MLP neurons of a small language model. Each row is named by its layer, matrix (gate and up: input weights; down: output weights) and neuron, and shows model dimensions 96-191. Each number is 200 + 20 x the weight over its row's rms, rounded and kept within 0 to 999. A neuron's up and down rows have the sign that makes its largest values positive.
Before each neuron's rows, "fires after" lists the tokens most often just before its 100 highest values on Wikipedia text that the model never trained on.

fires after: "R", "L", "P", "M"
L2.gate235,199,219,194,191,183,162,180,175,171,212,241,200,209,206,199,188,230,178,189,195,208,179,222,162,227,193,216,168,187,234,198,197,219,190,213,186,204,208,202,199,156,178,172,204,196,213,194,184,219,201,199,210,196,172,202,190,190,198,174,225,205,219,193,156,187,201,184,200,194,214,224,209,194,223,199,179,176,205,182,215,174,206,226,226,163,215,189,221,218,168,224,204,176,202,191,202
L2.up235,192,201,213,210,194,191,187,199,156,212,228,195,213,212,172,184,171,223,224,180,199,168,202,186,249,195,169,222,209,197,214,204,228,228,196,207,188,190,168,178,153,163,184,181,230,241,206,181,210,196,235,222,196,187,181,199,159,198,195,228,210,163,162,182,188,198,189,215,180,202,262,193,193,206,224,175,186,189,173,212,177,203,195,237,177,217,183,212,195,154,212,223,181,182,204,216
L2.down235,200,202,169,229,215,242,209,188,205,177,205,176,232,203,180,206,196,227,203,186,172,229,161,210,183,214,218,186,198,179,227,211,197,208,199,190,196,206,198,188,208,204,218,163,205,201,210,201,152,175,214,207,219,195,194,186,214,175,189,200,213,205,181,212,184,213,211,207,215,222,200,209,222,228,215,182,175,223,145,195,168,167,168,194,224,224,193,199,212,229,174,187,249,186,208,202

fires after: "T", "K", "S", "D"
L5.gate632,241,201,187,198,192,165,228,193,198,175,191,222,215,156,201,176,231,228,227,204,217,181,192,194,180,200,192,186,234,194,199,189,205,176,228,210,188,197,202,206,196,203,197,165,221,199,259,177,206,176,174,210,244,214,206,217,200,198,218,190,169,186,217,209,161,189,213,196,204,217,179,207,222,199,221,229,203,200,177,214,229,205,231,210,176,227,200,195,193,184,189,231,219,170,217,193
L5.up632,190,191,212,203,200,185,194,219,174,215,241,178,177,180,206,183,189,193,245,230,189,210,195,200,171,188,153,220,193,235,168,203,175,213,235,209,227,230,167,215,195,192,205,196,188,226,188,221,241,212,196,198,173,181,200,211,193,202,181,212,179,226,214,176,211,193,160,228,214,169,228,208,176,192,193,189,174,181,212,201,208,196,222,166,213,223,197,231,213,181,228,193,216,173,221,210
L5.down632,203,170,169,175,187,230,197,199,235,213,218,222,178,219,244,193,188,191,235,158,186,193,170,202,196,170,225,158,195,186,174,195,197,208,190,175,211,228,210,184,191,212,212,195,210,211,228,240,188,182,217,197,202,238,180,242,208,207,223,206,185,158,176,252,174,213,235,190,184,198,187,187,207,238,232,177,196,194,223,165,203,186,178,222,166,205,209,196,201,201,185,250,232,154,170,163

fires after: "D", "M", "J", "T", "Christ", "y "
L2.gate355,204,175,197,210,207,192,207,204,205,223,215,193,209,218,212,183,195,196,188,191,168,201,201,214,196,184,213,229,179,194,195,193,229,188,198,209,199,216,149,190,179,201,218,185,160,221,211,234,157,198,193,207,226,245,222,187,220,223,145,208,169,181,198,206,209,172,201,207,213,190,184,241,179,191,206,210,204,187,191,178,203,201,215,221,156,186,217,200,239,185,191,202,196,218,209,196
L2.up355,200,189,201,220,189,193,168,201,203,180,219,177,221,173,226,173,212,209,189,216,185,179,201,216,161,204,238,190,170,177,224,185,195,208,197,229,195,214,212,207,198,197,215,193,194,224,211,194,193,192,225,198,215,182,183,183,184,212,202,224,193,180,198,196,188,210,187,216,208,174,195,215,167,201,213,163,195,223,201,206,190,212,231,178,171,205,180,211,176,178,225,209,192,231,178,231
L2.down355,201,197,194,211,237,185,175,184,212,200,209,227,168,180,178,203,185,172,234,180,192,211,192,187,192,240,246,185,219,227,206,213,155,224,170,221,211,234,225,228,205,203,205,168,228,205,197,200,210,176,204,168,176,194,201,207,180,178,193,216,208,215,171,198,207,205,179,206,195,208,190,185,228,199,217,205,194,199,192,207,213,186,207,199,197,174,206,182,159,198,209,172,207,217,176,196

fires after: ", ", "in ", "of "
L3.gate86,208,202,205,220,184,191,198,223,211,185,196,228,217,211,228,199,214,228,189,176,198,142,218,179,195,217,200,196,204,182,200,203,200,182,193,192,176,208,205,192,222,197,198,204,228,206,187,187,223,207,212,226,187,171,166,232,203,203,225,229,201,190,215,174,190,199,206,201,202,218,181,240,204,178,208,190,204,185,218,221,207,213,185,208,176,217,167,180,224,177,228,215,143,225,202,203
L3.up86,217,233,198,187,166,197,220,175,213,194,205,222,221,224,224,188,190,196,193,186,199,193,196,217,221,210,175,184,197,219,180,179,211,194,215,212,188,219,156,193,178,209,196,180,213,242,191,174,238,219,226,222,189,174,152,175,174,212,192,195,203,200,207,193,177,208,219,207,178,179,212,182,159,190,234,215,214,204,198,204,154,206,197,250,198,204,198,193,184,200,206,208,176,199,198,161
L3.down86,205,230,204,205,184,176,206,214,230,212,199,180,226,207,211,198,218,232,170,168,193,177,189,207,232,217,246,224,214,225,195,174,184,173,206,201,197,248,193,189,215,213,215,176,223,212,194,160,191,164,224,274,189,204,194,202,195,187,209,223,204,196,189,187,190,207,223,200,208,212,216,209,207,209,207,167,171,224,166,188,191,239,175,182,190,264,194,217,191,210,201,211,192,231,226,199

fires after: "is ", "was ", "), ", ", ", "="
L6.gate73,192,166,192,217,205,202,216,213,213,192,168,208,182,183,223,218,221,197,201,200,189,201,207,238,180,204,217,171,195,186,211,197,181,177,194,215,199,195,207,207,174,195,223,213,165,180,156,209,170,217,179,207,205,186,185,195,163,211,222,222,196,187,193,182,177,221,214,242,185,207,216,221,194,236,212,176,234,227,224,187,207,187,196,167,184,203,252,205,203,202,224,202,203,173,202,211
L6.up73,206,180,227,214,214,179,176,209,199,205,201,205,208,202,200,232,209,211,200,187,216,184,198,226,203,196,179,204,175,182,204,171,205,200,217,225,192,179,192,186,203,213,201,203,196,219,180,190,187,200,163,221,227,146,202,212,161,203,177,210,193,215,161,171,185,196,177,204,182,164,187,217,161,192,196,224,168,213,164,179,211,198,224,226,207,216,198,186,205,177,214,185,188,190,212,175
L6.down73,228,184,171,201,174,209,187,196,220,203,200,164,226,202,146,231,178,217,171,202,204,174,187,246,225,199,205,221,214,169,189,233,221,230,200,196,197,215,205,195,207,193,198,167,169,177,207,211,203,204,176,172,195,216,194,198,225,211,205,245,184,205,188,219,234,217,201,191,178,209,179,249,205,186,208,184,210,188,222,201,212,197,213,205,202,211,197,194,202,206,205,196,205,210,162,163

fires after: "% ", "U", "T", "P", " "
L9.gate178,210,221,221,199,212,145,180,181,191,205,182,191,191,176,195,182,197,202,200,212,185,215,238,209,203,212,177,163,183,209,179,210,201,190,174,201,232,204,205,180,205,198,197,227,197,181,170,201,170,217,211,201,190,189,196,226,162,200,192,171,184,182,210,195,186,224,200,205,197,179,215,230,224,172,214,142,201,194,222,206,192,169,197,206,202,211,187,216,186,224,229,214,183,200,230,195
L9.up178,207,223,188,183,184,205,192,203,215,198,215,178,201,217,160,180,176,202,202,192,207,178,166,200,162,191,216,198,204,189,193,221,208,160,194,187,196,231,188,176,194,196,182,179,197,178,216,182,228,190,180,200,222,177,210,201,183,214,211,196,231,188,210,235,185,226,204,194,201,198,210,201,204,211,176,189,161,170,202,193,179,216,211,193,166,187,199,185,218,216,217,208,229,224,194,189
L9.down178,217,187,257,248,212,197,204,227,192,233,188,207,202,173,221,175,214,203,200,192,170,229,192,239,202,178,227,189,167,198,188,207,176,186,205,176,208,210,213,228,193,179,151,202,228,195,221,207,203,185,167,209,191,236,202,200,193,202,222,197,228,201,202,185,173,197,201,218,168,227,188,206,213,212,178,209,188,216,185,183,199,188,238,199,179,231,200,218,165,208,201,149,190,160,195,232

fires after: "B", "b", "n", "G", "T"
L6.gate130,209,171,191,199,191,185,193,193,208,199,185,192,203,190,186,188,182,208,177,256,210,185,230,189,213,210,221,238,205,196,178,246,170,212,188,163,239,223,197,198,198,176,208,181,199,191,232,188,188,236,206,182,201,203,194,157,197,186,197,231,216,198,172,205,198,230,228,219,226,204,191,212,203,167,166,199,201,210,196,174,204,193,211,191,211,185,243,193,167,180,179,201,190,221,207,187
L6.up130,195,175,222,177,155,166,203,227,227,187,204,190,204,215,211,192,237,203,188,182,193,184,174,194,165,217,219,194,187,181,202,241,172,218,226,169,199,185,190,178,204,163,227,182,186,209,195,220,196,178,194,193,232,191,174,234,217,174,170,187,190,189,231,192,219,173,215,202,191,206,207,213,214,209,215,205,192,168,182,211,206,247,182,202,173,194,184,162,170,247,197,213,219,178,233,189
L6.down130,218,194,210,188,203,202,213,215,167,212,181,178,225,178,191,182,215,204,225,179,198,225,191,190,165,206,213,198,190,222,233,201,214,173,218,200,164,214,207,214,232,170,200,188,209,187,170,205,204,178,201,233,175,182,246,206,195,205,200,199,202,207,215,233,177,185,225,170,180,237,184,222,203,219,211,204,206,220,203,167,135,199,189,216,188,222,223,181,209,202,213,211,194,189,190,225

fires after: "re", "R", "r"
L6.gate474,218,233,206,207,183,213,174,210,181,200,213,207,184,198,219,205,203,196,172,239,233,174,217,201,217,174,211,175,213,172,203,214,194,202,206,222,184,226,179,217,192,211,167,213,203,214,223,199,223,192,230,190,197,214,207,188,239,216,224,209,205,186,159,174,203,207,246,198,183,158,237,186,167,212,189,209,197,221,198,197,183,185,206,150,217,193,212,225,214,186,170,216,178,168,212,233
L6.up474,219,200,199,195,191,198,224,195,190,175,235,201,212,219,241,217,198,185,218,208,179,169,190,222,204,205,234,183,179,202,202,206,195,193,209,173,222,186,196,193,199,213,188,200,189,220,188,186,216,188,214,190,164,209,179,234,216,204,219,230,199,209,194,219,214,226,206,202,205,197,183,222,198,191,202,201,184,195,179,224,178,208,197,178,211,176,237,219,170,186,228,212,233,199,257,188
L6.down474,184,186,170,191,214,199,198,188,188,185,184,195,201,203,203,203,148,226,191,229,209,144,220,155,196,182,216,204,206,209,179,214,226,202,207,179,200,170,238,193,204,209,215,194,206,214,211,202,188,200,200,197,217,224,174,222,220,211,187,181,197,150,234,188,213,195,231,216,205,168,183,193,230,232,198,161,217,218,176,206,165,191,181,141,244,235,191,206,211,220,214,188,185,214,179,203

fires after: "D", "d", "T", "St", "S", "sc"
L6.gate157,207,188,208,181,175,197,207,218,188,188,202,170,227,207,199,183,227,222,239,186,183,185,182,206,184,173,186,200,174,196,178,188,232,181,204,213,191,213,174,234,193,176,159,134,164,234,223,223,211,193,166,219,218,208,226,203,201,213,198,171,198,185,219,225,196,228,237,210,194,200,243,235,177,218,192,214,183,222,204,183,182,194,211,215,192,203,223,221,209,200,207,208,224,181,182,237
L6.up157,162,204,206,188,168,217,211,214,174,175,215,215,152,157,254,223,206,202,220,231,217,186,190,215,211,251,235,161,196,181,175,194,241,161,225,185,203,225,207,176,179,202,196,191,218,207,207,209,168,219,240,191,186,205,224,214,183,179,203,200,196,163,173,204,194,216,171,223,216,184,193,171,193,233,208,185,196,205,202,191,196,188,166,231,207,194,185,186,221,177,220,202,190,184,224,195
L6.down157,219,188,244,177,185,184,195,182,223,185,201,172,227,193,176,210,187,225,225,190,186,178,202,161,235,198,210,166,189,193,210,194,184,214,235,173,187,206,231,217,188,181,202,212,188,215,164,221,203,159,179,226,222,227,200,167,184,189,185,197,170,183,205,183,196,202,199,212,182,218,200,209,217,213,221,228,188,190,206,241,208,186,198,201,187,225,163,206,182,211,206,224,233,162,131,211

fires after: "–", "T", "M", "P", "L", "-"
L2.gate715,235,194,185,216,195,198,190,216,180,210,193,217,193,214,219,179,200,201,192,218,186,194,198,199,213,176,194,179,223,214,179,196,249,194,165,182,230,218,187,193,180,211,199,184,215,196,208,254,170,191,219,190,182,195,204,224,217,213,200,234,203,182,223,195,186,204,200,179,161,202,233,219,221,215,200,157,213,198,169,211,166,199,208,218,158,230,180,191,199,180,198,231,185,220,191,205
L2.up715,175,182,202,191,198,209,191,185,210,172,228,198,220,206,188,181,180,199,223,190,212,191,205,206,211,199,206,209,207,192,175,212,242,186,201,201,204,205,221,178,151,216,195,196,197,182,179,183,218,226,191,203,173,181,213,204,189,209,174,227,164,193,208,216,195,194,221,214,181,176,211,224,213,209,201,197,202,187,183,175,192,199,198,238,210,203,212,210,231,208,200,208,195,201,201,177
L2.down715,196,154,186,211,212,176,183,216,218,218,213,157,167,169,214,249,190,203,182,195,189,195,204,195,212,237,189,174,195,241,176,193,203,214,200,180,213,196,212,191,192,208,160,211,190,217,228,206,206,196,187,209,208,180,212,194,179,206,218,211,230,211,205,147,192,188,182,225,208,231,187,218,213,183,186,199,202,196,175,197,174,200,193,219,179,212,222,191,197,193,194,248,230,205,182,130

fires after: "M", "D", "om", "p", "K", "An"
L2.gate103,195,189,185,200,211,206,186,192,182,177,198,195,180,189,203,203,206,172,190,222,210,226,196,234,185,230,204,202,218,174,192,222,219,172,195,193,208,190,179,185,218,238,198,192,196,217,216,191,161,227,212,195,219,210,201,209,181,206,173,166,173,178,198,179,190,176,183,196,206,182,188,210,236,213,195,187,211,195,194,190,243,228,196,194,237,177,185,218,221,278,206,221,200,193,230,196
L2.up103,223,158,178,178,179,208,215,197,198,219,216,175,208,185,187,172,173,188,189,200,193,186,201,219,208,188,190,237,211,225,173,219,208,213,170,193,164,185,201,211,152,185,197,198,189,193,230,173,229,221,171,199,147,190,195,200,184,208,204,203,214,212,186,186,188,184,186,237,201,137,196,216,216,196,183,165,201,194,242,192,199,201,208,203,174,175,209,218,200,206,236,249,182,204,174,195
L2.down103,187,216,182,200,191,217,212,218,209,221,185,199,180,220,198,206,183,214,227,210,177,216,194,186,186,203,177,205,181,214,179,186,205,188,203,204,208,226,243,198,203,189,184,197,206,202,205,191,214,209,162,242,189,204,202,207,192,202,222,212,161,170,204,184,217,186,216,207,174,232,191,202,197,207,161,196,210,208,177,219,190,231,208,225,213,216,210,186,184,182,196,222,164,189,240,199

fires after: "i", "op", "ap", "id", "at", "om"
L3.gate258,195,191,206,191,176,231,211,225,196,169,168,186,233,172,185,200,203,206,179,185,178,208,223,215,168,203,207,202,150,182,199,188,186,198,199,168,197,186,192,206,202,222,227,187,177,216,179,218,200,198,193,170,205,171,191,180,198,181,194,162,184,193,210,233,219,198,194,196,190,178,168,217,218,210,188,203,226,191,204,203,204,204,192,221,209,181,210,226,182,207,194,204,272,229,198,210
L3.up258,179,162,216,214,160,245,209,221,221,227,202,187,208,195,197,156,200,208,218,179,170,202,217,194,138,198,219,193,185,197,192,211,191,206,191,194,199,216,195,207,204,235,207,187,192,209,181,226,183,185,178,193,222,209,207,188,198,186,223,178,160,191,231,236,241,177,160,204,176,190,192,227,218,256,216,216,193,216,186,212,194,213,172,186,205,190,222,210,200,183,194,207,218,204,182,188
L3.down258,183,224,206,200,248,194,198,191,206,211,234,199,164,214,192,200,217,175,228,213,209,216,185,204,225,206,211,246,235,234,188,237,167,216,215,198,190,216,193,178,208,168,196,193,225,210,196,225,212,203,210,182,178,231,189,220,201,230,226,252,202,169,204,195,188,197,196,242,230,206,184,166,182,188,200,170,158,177,178,209,202,200,217,182,171,206,198,188,229,177,228,200,166,219,202,198

fires after: "D", "K", "S", "W", "w", "Z"
L6.gate698,206,214,202,214,176,204,220,205,215,210,137,185,190,182,201,182,211,198,249,175,232,220,202,203,188,202,224,222,219,175,215,184,184,216,216,200,206,188,228,243,222,203,209,188,191,199,210,240,222,175,154,216,198,211,204,218,193,201,216,208,176,168,192,187,206,194,208,212,208,208,205,201,179,219,174,190,169,215,240,203,211,242,220,209,198,206,213,191,205,212,182,193,172,220,188,210
L6.up698,226,178,221,205,212,192,221,163,182,190,216,194,200,183,218,196,217,210,250,207,234,179,188,193,205,195,205,172,205,199,154,197,193,187,190,178,164,229,221,183,178,203,184,195,203,206,191,202,179,207,190,200,212,168,198,254,192,191,190,185,231,186,192,203,220,167,210,189,222,195,191,178,233,205,258,212,193,213,185,208,226,215,173,205,149,201,177,188,229,222,201,217,183,203,206,189
L6.down698,186,213,223,193,186,183,212,211,176,164,162,201,209,211,164,215,206,222,182,207,180,223,225,168,186,247,217,195,199,183,247,214,175,215,175,190,225,202,177,239,171,223,177,187,196,210,199,210,236,189,183,226,208,166,195,218,165,198,233,182,195,212,197,216,213,232,214,227,211,201,191,159,176,193,176,204,173,208,243,169,198,202,183,186,178,209,161,200,198,211,215,208,238,205,189,222

fires after: "at", "ing", "u", "el", "o", "i"
L2.gate204,190,194,223,192,174,224,204,218,214,186,157,177,225,185,156,216,203,225,218,194,183,255,201,208,200,206,198,195,194,167,191,193,189,228,214,178,239,158,230,183,220,207,226,201,175,180,193,222,170,206,182,181,217,201,213,195,221,175,206,160,216,176,183,197,213,216,206,195,192,180,239,185,231,209,223,195,204,198,187,188,192,199,202,191,245,201,226,213,196,244,185,185,268,203,231,209
L2.up204,211,193,184,208,193,190,186,191,190,197,199,206,152,186,199,168,216,181,205,201,209,223,221,188,183,199,200,203,194,191,209,237,183,202,202,245,158,205,213,243,236,240,213,215,203,192,208,223,200,199,193,188,174,224,209,192,235,202,183,217,190,199,219,212,211,193,180,194,203,227,137,221,192,206,188,187,200,198,233,186,244,180,209,198,187,173,195,195,209,194,175,199,176,193,205,194
L2.down204,198,179,217,215,229,225,197,210,196,200,179,177,231,186,163,197,211,210,213,187,187,242,218,197,212,214,215,199,191,212,188,161,210,191,219,182,213,195,219,148,183,194,202,177,200,231,203,226,189,180,226,207,189,211,211,202,203,197,211,179,216,187,163,214,190,188,196,218,224,201,197,198,215,185,219,205,181,178,171,233,193,136,192,194,226,206,226,219,213,191,190,193,225,248,187,200

fires after: "K", "S", "H", "Y", "Sh", "s"
L2.gate525,183,212,192,196,204,225,192,197,192,169,220,172,173,217,195,212,166,192,206,181,214,183,208,182,216,173,211,220,187,221,192,226,213,201,210,180,197,210,225,199,223,214,171,180,230,170,218,194,177,203,199,184,190,187,186,180,226,209,228,179,226,201,201,208,206,212,178,172,223,176,211,203,191,208,172,214,200,188,216,192,243,173,202,185,191,174,208,225,218,186,229,202,210,173,232,185
L2.up525,213,202,219,212,198,211,165,222,203,153,206,227,184,210,195,197,177,203,190,196,188,240,177,226,190,209,196,211,215,193,166,183,214,219,233,172,196,239,219,220,238,189,158,158,216,189,202,217,158,194,194,197,251,198,222,208,203,214,196,189,197,154,163,207,189,206,170,195,214,176,229,225,198,211,187,207,198,192,229,189,194,210,268,195,211,195,224,191,202,210,166,191,219,208,211,207
L2.down525,209,200,183,226,214,216,228,191,214,204,191,185,216,192,159,187,227,213,192,183,214,203,185,239,212,204,185,216,206,181,206,181,200,188,212,206,203,213,166,178,201,187,200,206,187,196,204,233,213,170,189,224,222,167,214,215,177,221,216,217,202,199,208,178,229,202,203,209,201,200,213,202,227,179,175,171,169,247,156,233,192,244,218,182,214,262,191,165,190,218,196,170,213,204,178,178

fires after: "b", "B", ".", "\n\n", "in ", "5"
L9.gate12,183,206,195,189,180,213,172,166,211,206,230,201,214,245,195,209,229,202,182,225,231,175,256,200,225,182,224,206,208,206,180,201,203,137,215,165,200,182,207,181,205,186,191,200,217,211,213,184,195,201,223,180,245,174,187,183,213,182,202,207,203,215,179,193,176,197,197,210,223,165,204,208,238,201,195,179,190,173,192,182,252,179,167,200,205,180,180,169,193,186,187,206,163,195,232,177
L9.up12,200,204,183,197,204,178,182,203,195,194,234,225,222,207,198,178,199,205,239,181,189,198,211,232,175,176,218,210,219,182,220,182,215,191,221,201,179,190,188,159,217,225,175,184,173,175,196,216,158,205,200,200,192,184,189,178,200,214,225,202,187,190,198,216,149,218,233,202,229,229,169,216,218,178,205,173,192,194,200,171,226,164,182,213,193,204,156,164,198,202,200,197,179,139,220,167
L9.down12,222,201,203,183,223,208,202,203,189,244,198,202,205,168,187,158,159,194,199,229,188,229,207,198,192,176,208,211,173,207,217,242,191,186,212,230,216,179,210,188,188,217,209,194,200,203,188,224,218,226,151,215,185,186,194,191,206,217,169,192,235,208,236,198,187,221,229,244,226,259,210,207,229,189,185,178,196,218,203,204,200,205,199,180,195,203,200,191,190,204,203,204,235,189,190,191

fires after: "H", "h", "p", "M", "F"
L5.gate681,224,193,214,195,214,209,167,191,199,172,209,218,230,203,192,217,200,199,176,216,232,225,242,205,188,175,187,176,189,194,182,215,220,226,250,180,205,182,200,200,205,227,171,211,185,184,210,178,183,211,175,201,215,207,168,179,187,213,214,168,209,215,192,182,175,218,180,209,200,208,177,222,178,207,187,201,232,231,209,174,197,218,208,196,210,182,207,246,219,227,198,211,196,204,160,202
L5.up681,193,189,222,182,189,202,220,185,218,181,183,150,155,216,219,198,189,184,211,209,199,188,216,172,245,191,217,221,208,210,187,212,199,180,185,188,193,171,206,208,213,202,200,162,194,225,230,167,200,173,244,194,185,212,188,202,176,190,219,206,208,212,210,177,212,199,187,169,221,161,214,210,172,224,213,190,172,210,228,233,217,203,193,173,180,198,186,176,198,230,205,220,185,211,240,249
L5.down681,176,177,198,211,191,209,215,221,196,194,215,225,200,207,176,187,180,241,209,233,198,219,146,191,208,189,219,179,179,207,180,178,207,197,216,170,195,191,198,198,194,202,201,190,201,198,188,209,202,202,182,171,210,198,184,191,178,165,200,233,208,221,233,162,182,220,173,154,202,208,197,188,188,192,222,240,194,213,199,210,192,190,182,182,231,185,224,201,201,203,203,177,167,228,207,134

fires after: ", ", "in ", "and ", "by ", "to ", "of "
L3.gate255,209,243,222,209,177,190,196,179,229,191,194,202,224,241,247,219,202,212,215,210,206,178,197,233,216,223,167,186,154,226,145,186,189,197,194,204,226,220,179,167,188,209,207,209,207,245,198,200,205,198,247,210,185,187,165,215,187,199,205,188,199,205,202,184,190,228,215,182,218,198,213,177,178,174,213,211,208,181,187,179,167,199,217,219,200,213,201,131,203,192,198,192,153,186,224,213
L3.up255,183,205,196,216,185,188,231,175,185,167,203,204,212,194,197,185,216,214,180,188,189,163,199,177,229,202,186,223,201,176,209,172,194,183,145,213,212,187,197,216,203,189,204,175,237,237,199,187,206,176,218,217,189,153,162,211,204,194,226,208,220,208,206,187,199,194,222,212,202,207,243,222,179,187,209,186,192,195,165,240,183,202,191,206,196,227,196,203,204,199,234,185,176,201,188,196
L3.down255,186,223,195,209,189,197,231,197,193,188,201,193,241,212,208,196,212,225,186,184,205,171,202,207,212,217,212,208,229,206,182,183,189,174,195,195,181,222,218,209,199,190,189,159,246,245,169,171,205,184,208,223,189,189,190,194,187,182,208,221,192,202,187,183,206,200,188,202,208,194,213,226,163,199,196,207,160,197,152,207,215,243,223,190,187,222,178,219,183,194,213,204,191,212,179,194

fires after: "\n\n", "R", "l", "re"
L10.gate692,190,225,185,173,203,202,202,208,209,233,267,180,187,206,232,210,179,180,194,213,161,210,207,207,186,178,217,182,193,233,209,222,210,150,216,191,237,180,186,210,209,208,204,202,212,218,196,180,181,228,235,190,199,223,208,183,181,197,194,207,207,172,216,182,203,211,216,196,204,203,185,174,201,179,181,195,161,203,189,195,225,207,171,184,198,198,194,174,206,183,198,239,216,183,179,185
L10.up692,195,207,191,192,185,177,185,151,198,222,210,230,194,204,217,246,176,194,185,176,200,213,196,195,213,198,246,201,208,225,205,216,206,185,189,222,204,199,192,192,195,221,174,197,222,222,225,210,235,200,224,210,194,206,172,197,196,218,202,233,200,207,184,195,243,225,161,185,204,192,201,167,201,201,196,174,192,194,193,182,212,186,221,179,210,192,269,194,215,208,223,196,185,172,181,196
L10.down692,219,237,189,223,215,174,223,196,210,188,201,188,210,215,151,203,185,168,185,215,209,223,197,185,196,227,230,176,185,198,191,205,217,184,166,205,190,196,199,213,217,227,188,208,200,215,245,184,198,199,209,210,185,236,198,193,201,168,223,199,193,191,196,169,217,180,183,178,207,199,158,173,197,232,191,161,226,236,234,229,207,180,174,157,220,203,187,172,211,211,208,187,208,211,193,179

fires after: "B", "W", "D", "in ", "G"
L6.gate605,219,213,183,226,205,203,206,224,177,191,225,182,201,196,176,147,199,200,208,232,211,188,226,203,228,202,176,196,184,199,178,208,196,193,198,172,226,211,145,225,227,241,185,202,194,232,181,185,179,202,188,174,195,198,203,180,167,203,204,158,202,182,202,212,186,224,231,207,236,171,196,173,160,183,196,217,220,203,216,157,166,204,175,216,204,201,201,177,220,233,207,211,171,221,200,198
L6.up605,203,228,220,206,154,155,221,200,211,185,159,166,224,201,238,180,211,231,234,197,200,175,213,210,215,204,208,217,251,177,165,194,216,192,207,180,177,229,205,214,211,193,210,199,198,186,190,205,173,197,220,219,210,172,194,206,215,204,213,193,228,233,222,229,183,176,227,187,185,209,223,218,208,211,184,222,186,203,201,193,187,204,183,160,190,219,170,155,197,174,202,169,199,182,213,253
L6.down605,204,208,235,210,170,183,196,200,197,193,187,226,222,173,197,213,208,222,207,208,234,172,218,178,194,241,186,197,183,220,213,198,200,202,204,177,178,212,164,220,220,191,221,214,195,221,157,205,199,161,192,208,223,229,202,177,211,196,200,182,210,207,195,200,165,207,230,202,185,218,245,200,176,210,193,220,187,186,216,186,212,176,210,186,199,223,200,174,222,199,229,177,243,209,237,208

fires after: "u", "id", "um", "es", "od", "i"
L3.gate316,190,201,213,208,196,197,188,212,214,209,201,186,222,190,192,205,176,212,236,205,202,229,190,242,168,212,200,191,212,192,219,225,187,239,239,208,217,185,185,181,207,220,238,231,190,180,210,246,158,198,195,176,235,234,210,195,175,171,212,211,215,184,189,206,209,230,173,218,167,192,200,201,227,188,193,179,211,194,226,192,217,180,219,206,217,185,182,202,197,221,220,226,214,191,209,181
L3.up316,189,206,197,220,182,218,187,206,202,217,216,189,197,211,215,189,241,231,192,174,175,231,230,164,185,187,186,188,189,200,238,211,204,198,216,229,195,186,183,202,234,222,221,191,216,204,187,211,222,194,167,220,230,215,208,185,203,224,207,201,217,164,172,206,218,172,165,192,212,197,185,189,218,205,201,213,218,197,228,191,160,189,176,174,195,186,193,200,213,188,185,213,203,208,183,175
L3.down316,204,165,182,224,225,187,226,184,190,192,165,203,214,203,208,207,193,205,228,197,207,211,209,203,208,223,234,176,223,184,187,198,141,202,171,176,207,199,204,229,182,193,183,204,202,207,210,239,179,175,232,149,221,229,183,197,189,200,182,204,217,198,160,199,215,186,209,230,211,215,184,209,196,243,197,215,191,169,204,213,178,164,228,184,200,183,196,194,216,183,207,213,216,233,180,177

fires after: ", ", "with ", "', ", "of "
L3.gate82,236,241,203,213,195,203,191,189,168,209,186,241,153,205,197,165,204,221,225,171,224,202,200,247,198,205,178,229,172,213,219,169,224,192,194,217,194,190,192,199,199,186,209,173,208,199,193,225,217,211,221,213,194,168,204,226,176,212,216,223,182,185,173,150,165,192,195,191,204,222,189,206,190,190,194,186,210,200,195,229,174,206,212,238,158,207,158,207,176,201,193,193,143,217,162,173
L3.up82,198,185,199,213,189,223,188,183,166,207,209,200,169,231,180,170,225,185,221,142,212,195,197,218,209,167,190,225,205,200,235,167,201,177,173,203,195,192,203,187,194,192,224,191,251,221,195,199,233,174,207,240,199,194,190,234,198,229,194,224,207,187,181,150,205,179,185,200,167,240,193,205,177,182,197,181,185,202,196,239,173,228,206,210,182,233,151,220,187,224,230,198,162,221,159,187
L3.down82,216,220,166,187,165,203,217,201,222,225,191,179,215,200,186,204,226,206,184,172,176,185,175,194,181,207,222,225,220,198,235,189,200,177,200,190,197,193,183,195,222,222,213,169,191,207,204,197,198,187,213,332,202,203,160,212,192,214,208,221,200,222,196,184,209,206,198,206,211,195,176,229,217,208,203,196,188,236,180,215,193,268,203,204,214,273,174,203,189,211,196,214,204,201,210,193